config = dict(
    vocab_size=8192,
    parallel_block=True,
    grad_clip=1.0,
    decay_shape='linear',
)
MLP neurons of a small language model. Each row is named by its layer, matrix (down: output weights) and neuron, and shows model dimensions 0-127. Each number is 500 + 40 x the weight over its row's rms, rounded and kept within 0 to 999. Numbers have three digits each.
A block is one neuron, or neurons of one layer that tend to fire together. After each block is what it responds to, as a language model described it from the Wikipedia text at the highest values.

L2.down46:477489476528527493480538517551496503556527455498550546508516429473519476418593518516466533494501550465544468535566533533562464422433506443496468526497498558443399570483414428510537519517477518487472531543396474499499434486567402480479440448538495535507520551463530492469507510525506534515440465495476513536468444525489485527461426475549499430501526508495544529492515450472540433562461
L2.down139:494451472536519484539532428522464499414473518535514552431513453493517486481549570451490480478521538508474469541463460553450478508556473508474534439512527564585617526540486490526518520517443478494538478495533542534509549482564465507576479509479500483453524481489469509421485483467477555464472513522439507495426527470512476488458505547439489528497537560502471585460513518534556476491456
L2.down555:542468507502453520512548542486526581540549548507476617477580483487424441508510517445512526465507487517522519508538530536471431470544529530504487532510475548467491499408551534476486553504419484486526496495501580510429548520531459446452453451514490522514452561427522487463510561488486493473437505476475464498537487541527578452460451536492537492552471497499479564458492504540509499510549
L2.down927:554456475479412475537450553535534456457512535520497496488547555469460507494443520524461538464493546484520575468541483490500494492502518550402521495594464526423523469497509484532524573545491531473446568468484488502481416550534474403508457490490461450538509509515430541491447441522541465531454446508493526514535397448495519455521482480487484490520506533449573462542507510477578479528484
Description: Fires on the token that completes a clause's main verb, often a suffix (-ed, -d, -s, -ing) after was/is/were, as in stationed, invented, depicts.

L2.down82:452540476536494499492533534476515443540483568491452465554511561499547481498463401456485515496348492473431496511549508515528524461504455500519474534463498523470535513472505534455533458447452528517543554555569450547460517450472532444421512476504450476528493449565484473502491517440480479537466487508423506417476589493485512547538484509540522512616552558505495477453483476477511482553536
L2.down187:478504469521520508464544470504530515498529492528550509504458444524537472529459539554485547497535434566518518483522528475475507566425512446517449424555513375528476527516511491585495400480500500612497480512535464511537424537475438480471480502520519507453512533502527529473478489523470507464477503469566502471501464483491575494579521464562517490504539535469483543535466458492481487514505
L2.down790:566508491518569510495426520439460496494510527483465555514446435488480488532463532486553502387455465548473486478491498523494540464501478484470546388482392505402480517507422540551491486529540515471555515484569481516476485528412442555510469527528512450495502510524461457597476426518457465531481472542464536470538544499506529480532503479517456548564483539531513501517558505553531504447455
L2.down950:487448517508496469475492482444495488497459514608551559517457567533454433515534528481518518481468496491512528524521428462502473499412526476507464507451528574529461547491530480577514502439487520472480514473474483514495578477465515393508487589498454565494493452501534605545547437487504522493467475494460496526603488578555534504520486478466452464544513492519476510490480512522471487580449
Description: The indefinite article "a", sometimes "each", "any" or "that", right after a preposition or verb, as in "for a film", "within a few", "following a".

L4.down77:506437487488527479470408495513534477541469553549488458530537584507535430544449454487471473498506475445515531586484602493485520468497510475440469530552482511515552467424513480451487521442509481565503526530563556545559486503423512529460480509537463567486465513479470455509454609501523458515397535581498519509496497471443502529567473521534532504496486564484480481497519524467462450501438
L4.down88:490546485554489524511477478481578493513484525503415507490506467508543473586480476504496512484512462512494515551498489488520517510542427592423532482504510513487495528519496478453471475485498545468450466471691533565584510502478485511509496476529433512502509455524482437520581502525432517566520520541480437425505515493451529517488477455528468445488552473493487513496494493487497481528490
L4.down109:560485470484465454526518439424528526500432560495429529450514513452481515503515520459521509469553497510520551483505482531493543478553538485452462493528478466506465496507517580448535563475515491419509506423426501502527477401518449537556495444459493474496467447573492497367547425454510538571494426498469571479518485572436478485489488526507482414453508465571485521502543448499532469541487
L4.down150:519502513524509510452492521448467535532518486529508493488478399495532469542567506441535579473528520477547520501475470421526446471529519404530476525416579500509548545477506524494512481489423475437558486482442557488499592470568501523508533487589503548541552486526461540589486527422454505521444537530508478496452517528554491487506562537435514459547482553470466496521574437457442461431546
L4.down156:591472444587501509502537415556473578525481552546538461524481486480539488475465439519537521511478489440495498494588542512527522491559545560494561504480462521445496487501545499474594496571497480515441450502471523551532480443493483485503531483535552561508486557516497524497543515458440532447477498536481394474451517527499549485407505545512493514437498571491473497504557408455415529497574
L4.down207:484530507590481481510559548470487521556453491471405488517461447454494512376539501513465489494489509468486476515511498552444499465464537535529464471502560544436571490595538453467512500502548458493562525509463488596475549498549487529520468493559519504469510464505524457486450490485557475518442466485563502594463407509507465527544585528535560437556466580487492589539508505471449576530531
L4.down224:497492470491486430435487483517503525495483403514522497513588520513477474498521510516494480453541471554493431452477486453456500529589560481554508527589424502461567392485472537530457496575513525528452454507452574488536455464475559530565489479466491465500425503448490507536459498507500525530465506493517439525502487493533526532500411497421442530448505504504461564415473479561412542443478
L4.down273:524441472474477551547532420548552510501405529496446495403468517463517500539504463502550520516529530524499451460538482498480492512468477465538489537483486545573486483518483532465501500469536500527504554513547486505512538510546410562405523519517494458569547478569501472490517488512436528449518478472505469479516595510527619495436487409464479470443454404424489539523477517541524470440492
L4.down279:501512505618539487534517524481563495564500455505500449467447506466508492477483466546524486476522491528475548517604554496559503479466519522482483500461576473512498464497492512485478456521453562480505501495487509552565449531528557518518502581448501514473521474571463396446472484492535513554511462433460513490530470446490548509521475560562483569535495500526534480520525558493441496525400
L4.down335:484519465554499480508527514465521503520525421605499510464425498515461509572527481536477516498473505563430453492503492570546433490530436523555470478476493513518524486523459475515488487432479533537468523498511522575533551497404511511430442460478495538512555416510485527589461518566464544502532461456537494480470586488555562508485469514538486489512468538471479486496552515533502482523546
L4.down384:502536548438513526544513510527519504464469495447526570473542481477452517495509540448491430498526475517450517552525532506489463495472572442504539470522561570486531502498428471521501476585491483474532490544398345482528524446526440477489519468491530424411467483527522550484499505482560451467495531509465546554464476495441462509522488478469502470499549468523483441431514457520437537528480
L4.down535:450499503490467527515506469536495456383502508438518489547493484581478523549496464484539509429500505466482479523531505492489532464522506545469495486535575518519469565513471484526555523429479539523488485507509411472464474521474537506477523516493548460468499498490486453495506495501546530533481421444557563508522446497542485516571444470482505515592461554513501471509450371505536479527531
L4.down746:548476548540514536480552495524460435501536570489481467505516462464463512505489494461536460495488488572561462447553452494439599507503540551521537436477467411548546520539487550521421493569500540525524441453514488463514597471518445522500449460496509472483528443455434549461545508548439512506520478501511484494497565438552458537586566446554549492543493527457474599528569519495484483507499
L4.down831:365453510545528529463515484513608529543515506459508468421514460519481510497539490560481527475436519536550490519534486547498445500496497380454613511421468476521530563496465483507518463452456488507504477556406469511521516495444489482469479511415467463562499534507459524528533379464605526552531506540548526481387546510491507551526492500558455454537588559456489570505500507526509474598477
L4.down921:461551485433508506547546497432474461425443488488530489597501499411572407456441499464515393454533461563499448491480539571565484515535516530540495491521463534518400544533556498570491497582567574455493492477398416478577529497479460507529450485516470493460467494547528496453500555441548561509490457444508518474415508458525482442510510529501545536473536436492512458521542507445565516503511
L4.down980:523502556474479472559509549463441522494514489519500500600466543519452502501544523471464502498556480516510560417453494520449461476508414442477518462496488497539458454512562565408514497553423562527487549563451503576551526483509445515512465462515533537505526533493511492459530481509506494470455558392537499488475513519606523449560481488498592477578460420477475465445467467497482511502433
Description: The word "of" right after "one" in "one of the…" phrases, as in one of the largest, one of the first; also weaker "of" after quantities (8 GB of), commas, colons, and mid-word pieces.

L4.down2:500512467542576493565438592468499525578442472455555547437477483446493524469515554485530498488486572511542551540490508495514494493519503435611508507442539585572482485492415485508563439499552449500507436479452567548531494530556517507511492492445544493444480505501516550519525484539529494509530460492488548408482563536545568526534531558540564508445479512494523471539463445485466488528447
L4.down134:476491550478510520497525551485481506475506534551457496518469503505516569501586489488468486551512602485491486550574475509522584501477497488485476474528507524435498418582511493521578529439484519514438555503480519540447550469510520512481537571522459509532496482482462476461513460418534499485445510533468499431506514545504544452525544528485466508556499506565492484527488558426510552444490
L4.down220:501553462484526538562511456463516491517525472527451480556524484429489555469484507447551446487528478441514505556543521567567532511534477519538529468529519450557479457526446413483491438559459491487479495520463454508469487418411525486518501481427502455514476547484530513452496473513506459476488555562502439521541519512484511422513456544501459495480497598507518507515502495513503486518446
L4.down381:508501488444535501480560542491492453513516474449501446551476490459431515493492516465528494476516546471545544523522489567452532484519481451552485481561500499534475494481527468539525523530501484440565453511460405504494561459502482509496480562460500558533522492517534552522516452389540468443555516516443527509452517539447459502464492524525426517551501572486441453551499509489593550489439
L4.down418:477580530506523568526527481473450537488491536505561486523530496510580509445560555419547475508454477500455529432491469500476514416555462494438558500491440561518502544460490538564567546604485489436520448422538454496501424493451468503533479545517512488453466596461520518492518506499490465497481507497468541487465536505473470543424465504488426538527392481498503456450473431478491401484438
L4.down431:501475532444583510517537461517489525500508430456398536547516508508461550429487536562415483506516516557534558496518480480513494537466420460489508513554496552501474468565528483563506545568513563474504500463466430466533450559576514430596496545522527460473510473478530542525480430494518513414579521559475476467487491496603511462504470477484439501511560522474551573550500519435502487497479
L4.down478:474555509501573463495441557501517502470407492508488562507489529496481501468555503535572444506477484536544435543568547500484569529526414526511527498465439499507495474457565456529600535467476414554472572580478516470514450492517485530563476538556464456483495522555479508566482454503460501478477488494444504524515531557483479473568454533526500480495481523555488465382504476486502597464437
L4.down509:509515464536506509472497513469584496502505427488540471462471432498480516479497521450447477517455514464483479541427441504606526536464536514508531510424495493567525547486483496508410494589528447556468460491518521493605467504513536506489513532573476475485496535486517522507482523420463564550490388494541572478483563473480476510431475556414475454462484582525483522517403528517436458474465
L4.down526:470557498528524515512464478462462470571451510520417525580536498517469532436489473507552465447470563499460466441539475543443472460577509512523528563490502574543529475535476503442505575589529508570487484517419487464482536467457496495590500495597435495504472482481492484496461565501494460524446578522527481624510440477536592531446474537504514516525484511490479516509497436468429462447491
L4.down548:586497547479528487382442464467485418455551475489505493464478435532453456483566492480510478467501501514507414443535452632501473494526573564580513513487499466543508401497435471519536493487485443459486529513488470476496500495572572528544497506528492495505541512546544469517498502530461451510549540523486506534549468548508455512501507564463550554489478490489475441533517476559459475468475
L4.down550:481563508549459517461526462513525486595481469508533503497486538445495564449536479512509462443476452480493553495468520543450452531493423518549551532483501488501513466476457507481494479547517438487486441475484535530456522536511489504517510515501540497512396465586498513580489501526628565559496505490503590474519465482485491446540455517468506486503443506557502527506491466481523554492516
L4.down631:584465528486485545491522551415583459573580490478548526536589451492475526528464538512549485490519456503529491431576482530468480452520484505513545542560449535501535449525505569461514547483504530488521422468537458470491470533432529442486553570539487551535553557498528442587556503535511426519479498415454510451505548491480529458525473530462497561469515500472536527475547513504519410498551
L4.down762:558525492439521426480464487481491525561436536473529435446445560458446490471548570563486553500470542434520463465520501491493466429533475485576528516524499588562530492479430488550525488489531513647556543507511551545509498509449489479571422532498520464473514547476522500400493499407521508460493454443455564517455436479497476463527439465515496481541493526495529420442463558569621525524478
L4.down799:516489403485525499510454463462506529477492489489500505479487570518547556492499495548475559541482512519449608549519472487458564568462453438498490506533504493446513458562464476518533549512475524486524543482424445465498556518577434495520454494421546523472455542494462485496451550484491519436490466553493487462551481510526528413469486501481478460497565558487477478471560541505532534478486
L4.down868:516534490484461510473487528554492526403494463419552483557498521521463498405433530539518492594501548508532486456494461520518527470474487438478482512454553459555494513504451522523519605532430483482507447531474590515482438546529477477526529467520521461546507533490521493509460490489464488419465495474494454514537554561572485500423461525473514617518494598477406614532516502496478490479469
L4.down956:511490514510481441488521536581419564438501561540513518492538535540541451436504504479496533525469561556505531572523576480516533490455494424494460553541548512469516510578524506430530557421475552498490521483508518538463469461508494468497540485552484481525521485599457525423538519543435492456454543549530510537507442443524501462528489445532491485456474566498527567537485586515442476492505
Description: Past participles right after a form of "be" in passive clauses, mainly building or making verbs like built, constructed, designed, found, and also word pieces inside other words.

L3.down639:517488496479571470478505504530511560456577551444500448546520513513486461484461423527515467539500491527575550466489570533485567474489497519507473573509503500528532488471489445441433472532572563524506568474484477534484436516488479502427427526484514453453502432548574522549529520511518516498511479535488524491482467454529560470488492562553505484504504526559428408565531447497455514429528
Description: Inner word pieces and trailing breaks or brackets in short nationality-plus-occupation lines under article titles, such as oncol-og-ist, comedi-an, gymna-st; also -ology endings like hydrology and gynecology.

L3.down824:459539431514507438482478453482495598465498459465553538440522493499494474401530540529469442478511518555473490518542527477481532468465537484470484479512528564525495467473487486443545537439521509468499534565471518504472443479600466502614493470408510449510467556487442468496482522454472519450481438477450496476502580498521579433513434492523502514494479525529475570489524565519529506525519
Description: Past participles in passive constructions, usually right after was, is, were or been, such as was taken, is prohibited, were killed; also list labels like Edited by.

L4.down47:511504494505514460474532532437538476521494520497485473519575539506496480457506523521482478470474461485561534495460526571528512512396488499500481551512536433497422582511462454478437536587505523570530514479474513450526446457494433516480506515515583397508529502489586552507505513462454489468562508461448518468456497505517418487484495488482540464515505471614496492478423479477448541466518
L4.down75:481508463435516462470527589507509515527571389472542478597568512538479511455494589538463539548516497499520520469492454460445500477470549470522478518534461555468553495514434504542512514472496558518471562497476499556515539561502539522461461431411498509464493500446530498534459468500471496516563546472461434536403502538446487535512549476527550471500464465551450448454496443478486504491448
L4.down120:507438420544499512526539491439495459547463439524548526485536457474504444427485474454463511519556544495424558546520475499473417517522504481488500449508466452553517527543480546471480513545508551429510531471596483517456681432498508417505478454495506522534565491493526451512489550501476497522528487524490447453429489535553532538532455401443519559506535489457555496443471445482486527526510
L4.down133:473472487449521442456495520472501575501524542453519551463462546504490449440598485443508479556544432519493506458508478429478482594534518475431481541479488482530491507446510487551483516510460486453475567449531538540537487350465540552458545484471523611472512525474566560497578529505464489449460475481560474568429476479521455444509481498464467454551463488500482451488543446526483454493504
L4.down179:529514467519490464497548459417479505397572540422463479436532530478492448474495486503496568475552424515414474440452472515535545509482452601536426528523492528501473427495520479448447530523519477536461495413435572557543528448524517505486572517497502516483501565483465503500525529479572485563448467554523498598499514504495518450442503489495503450569469494498495466513466464492453532451542
L4.down212:537472498446480463529515448519479546510443529418454519436525546526521428408524524541516517526504515530497507470529489538462524421510526499503533518493480585536476517504444561504499530549547463445540515476410523525590480522447468491508515415466521502475520505563526529557483459562444453543526497506590506428485479554547487490589467440550492513536487436549535455520543456474560446490421
L4.down404:554471504493532562541542495453500532495508485478426496468548517507515505493592502507519475501476455508477526519501502463520572483426461528432434492461473512508476543471499490471500434485446497525481552524403514558523581493480451468466526505539523459470552504438440524499453481536462474477495513481542479564462491581510473474454552416509516443624524478504515495495471516440541510486465
L4.down441:485526516457455532560481510537493527470513526445523527558547519512563466551531465527492480494494477471577553518430464532435590501489504539508507518483447464527447544452585476513456501581513565526495488478530498525564439523518466536528492490451540500460511459501521516419500515516479525485476453496511477430490523499596456492510491484473525423478489449539490491483502517443527425550542
L4.down484:519490492474516556521451419464557457499536471516444501572529446413486425508561524482464599538483478462515501546477505523442566512492417479486531477468445575454501474478489488525491531531532452463550545515442480469459516500470453510552466558557489513534485557435474469540570443544507504415512492505483462500471503526526529472547564511480463471449533503531503450514505506583407530579470
L4.down507:445497550488500487573496507510543450400517457545523526480492486508522515525556523493449501482551513508492466551515492518513495449436494527565486538479458517528504458443508402482513504487471528584485528581474519537524571450473466448581541537509530472469509525493574485488522496430507537482440449519499391488527542445500548474496578464511533485479531486522485535449522542493471432501550
L4.down514:513491466514486506542523437424548536493524368515517486456528497499494507466526504511421566475547526490521489557505507526490477579450444496532516504489475501452472525505482526462519478503501481603472541433520523523514617485453467465512477517528518535536486527499495564525553447510479563530477455443565467433549484503552475445472509465475491473523511498443475542374459544513487433478482
L4.down662:601451509535567484520489529447503514455494539479451472514463500444473498447510457535533519527469472535551509503471498541479606449504488498492506403504471479542517436449478559515464461493491516548486507465489486500545478437503476539439520484524519523450555507482566503547433602536600542492473538499456534525509442510471524479504496478532464419489413532506431461550471555501485493508455
L4.down684:424465536506450609453508529481528503553490480515585583513527549499442553469516549442495544461544547504456509517480551487513594514534516403583458499539497478496576492482439484514465508490533563508450490499583457476500532458485461394490541495534600476523454508535455487530459451485547490533521543566519496464468480456445512425544529461465506441459500470520473522462480541500476533462440
L4.down827:524544490538482523485466538508437560494488494476529466543463470443501494487527574540513438505469483503444481600507496480581501568459498510425478530521465475559484535463543475497519565496467477475469428501464469470515463461554524503478467533444520529484439509540461556501441535471520489516568527430527546470489467475508498565575497500464522482446485538554505543470475475464516456480518
L4.down862:512441494506454458476491542495491571575491489475528496481422506516483506486510560522493546479469462554569508420514513468505487482454484514438549475601536439498457549447455496548460439535532478503410444495482457583514479488454514548516585494490593539520456548501541522524539448502536516514512486606522457467556547434487487479434484419506530553468486460457513530501488461531546436478440
L4.down1013:521473565483547544519494468494502504493541521476422483472493435474501490558492494484491499462525547469540507407482476536565487461468455593549527528490505545525454514569557535487394443478548549525496444537514539512492550526498533520425498524493465510509508518454486529476408524472519480458553513498547480466439538453457557512534486525513582538546475414509506481520495496464494501476498
Description: The final occupation noun in short biography descriptors after a nationality, e.g. football player, footballer, actress, oncologist; weaker on table pipes and newlines.

L2.down3:544453485519487504426495527541528569468476529562522501462477484511466510531513503488500500528507513548484470486507471455540433485521456446487526512463504534508533462531430518505483439545525507485551450460389552501476536530541460508478467449486532433586477490492525563528543534537521502470509542485497507494436564435393550500437428432464477483510532532509487485483515505572520520520464
L2.down54:514566484475461466471529447491522507576482474480493468512516430493480440482450531493505493524574458472427476507545459534509440530611523543535513395523539443537492450475517485514484488514500511545553501503505511455590560444505496487512530499574499541510435476525532524504445501475493487542531503483471548521508540486519525534427467507452530516553571555531524466648480499493431555493491
L2.down311:526516436498446487557502498456562511447477517512419481524503485517477527602536527505566585491456506491496548521411571551541439523557453499427489460471494540504525479472487499455619502505438607485538490555561497523475528536438514484495527445475550522419475538474476522464488511510481513484474470507481505519492457512537569524494496510524507500465448494480542504533465515520578481518484
L2.down481:528445524487478485438459522541518517552412442587481579563542449571564488536427463574531482451601494464456517526456517504533476506508487507440501481466515489516546450510473546466458482518499471483470571458481617530485466460545517551492470480494470500523503504504490510541577497556514540543484559478482524440491510518473593520505442510529481535462523515485499420474510526539528440554422
Description: The word "of" after "one" or quantity nouns, as in one of the, a number of, most of, a set of; also stray mid-word pieces in names.

L2.down563:518505514491475503472486484494430527475494503503572530524563483581465465485452500476550577533494501507552420452461461529424482481567537541476500478582469545539530544440491493502544490461514518412558572491448537465471431534517498511508510450524452507423508493499545500524536522455499473492515490565459454438509491479458505471558511512494467559434474492502516519524511488449450515429557
L2.down644:455512557506410494463538541523517559423486391499522577488498462554548454538489477467490442523543487441445472527449428493462520476527514458475514493445477530549504479511529588531543560487568450521480480503459559469422593569498524467518457539540442496515475520490447468520463450452465494510568488509552456502542532532427503504511513484471505516495539547506492489505491483537567498550554
L2.down746:543416502438537491546524522430471552462544556504544522505544486520470577485491505433506509549490545550536531515546482535494521549459443462562517523503535489500532528544465487489498488505488487444537462483455487472542547546495459588539423467506492410562515574523565524540514507527489517493516492474434494602519442459520489444508458509531481474471496508477481481500512555465503539488519
L2.down791:505520513522465516530494539533463540493574431474508499552537504556525472446505555430475465529444482482489479479512578539431534566553524515476537481549457526471502447454501459525471548471531544468531464424444527502536504586542546439500578521551514492424440565510481523482504550481496477472480498489448511489519455435451394520479554554467424511488475508494505458429495479471502585501560
Description: Line breaks ending an infobox field or section heading before the next "- Field:" line (Youth career, Career titles), plus table delimiters and mid-word fragments.

L3.down245:479501541500443522461472531480462450515461559515543525531466514425504497483461486431557385487449528458471529498490463522483485496508473455445536557513563557508511509543446476438565504574478518483517570516402561477526512494480502487553542465544503541465442522510412506486597530526455491508559517411506544500564526551507536528518499468500422499477547475481505505458440426549502541543469
Description: Words that continue a quantifying or framing phrase at a clause start, such as "of" after one/some/most/last, "his" after For, and the hyphen in two-year.

L3.down767:515420446488475451493479460479499509484555478614449444492483546510556510531589519532479529429520475552465530504444463447490481526429510524481540513547431502507559544490495449512501500474484556499529521552522536557507567471549446480536532512519473503479540507518512543453474497491440503507488506557511458467519497514447493470513467447584576514496511440466488492550460522460519568536415
Description: Mostly the hyphen after Al/al in Arabic names (Al-Nassr, al-Nusra), plus compound hyphens, table pipes, heading breaks and mid-word pieces (Mac-hi-ne).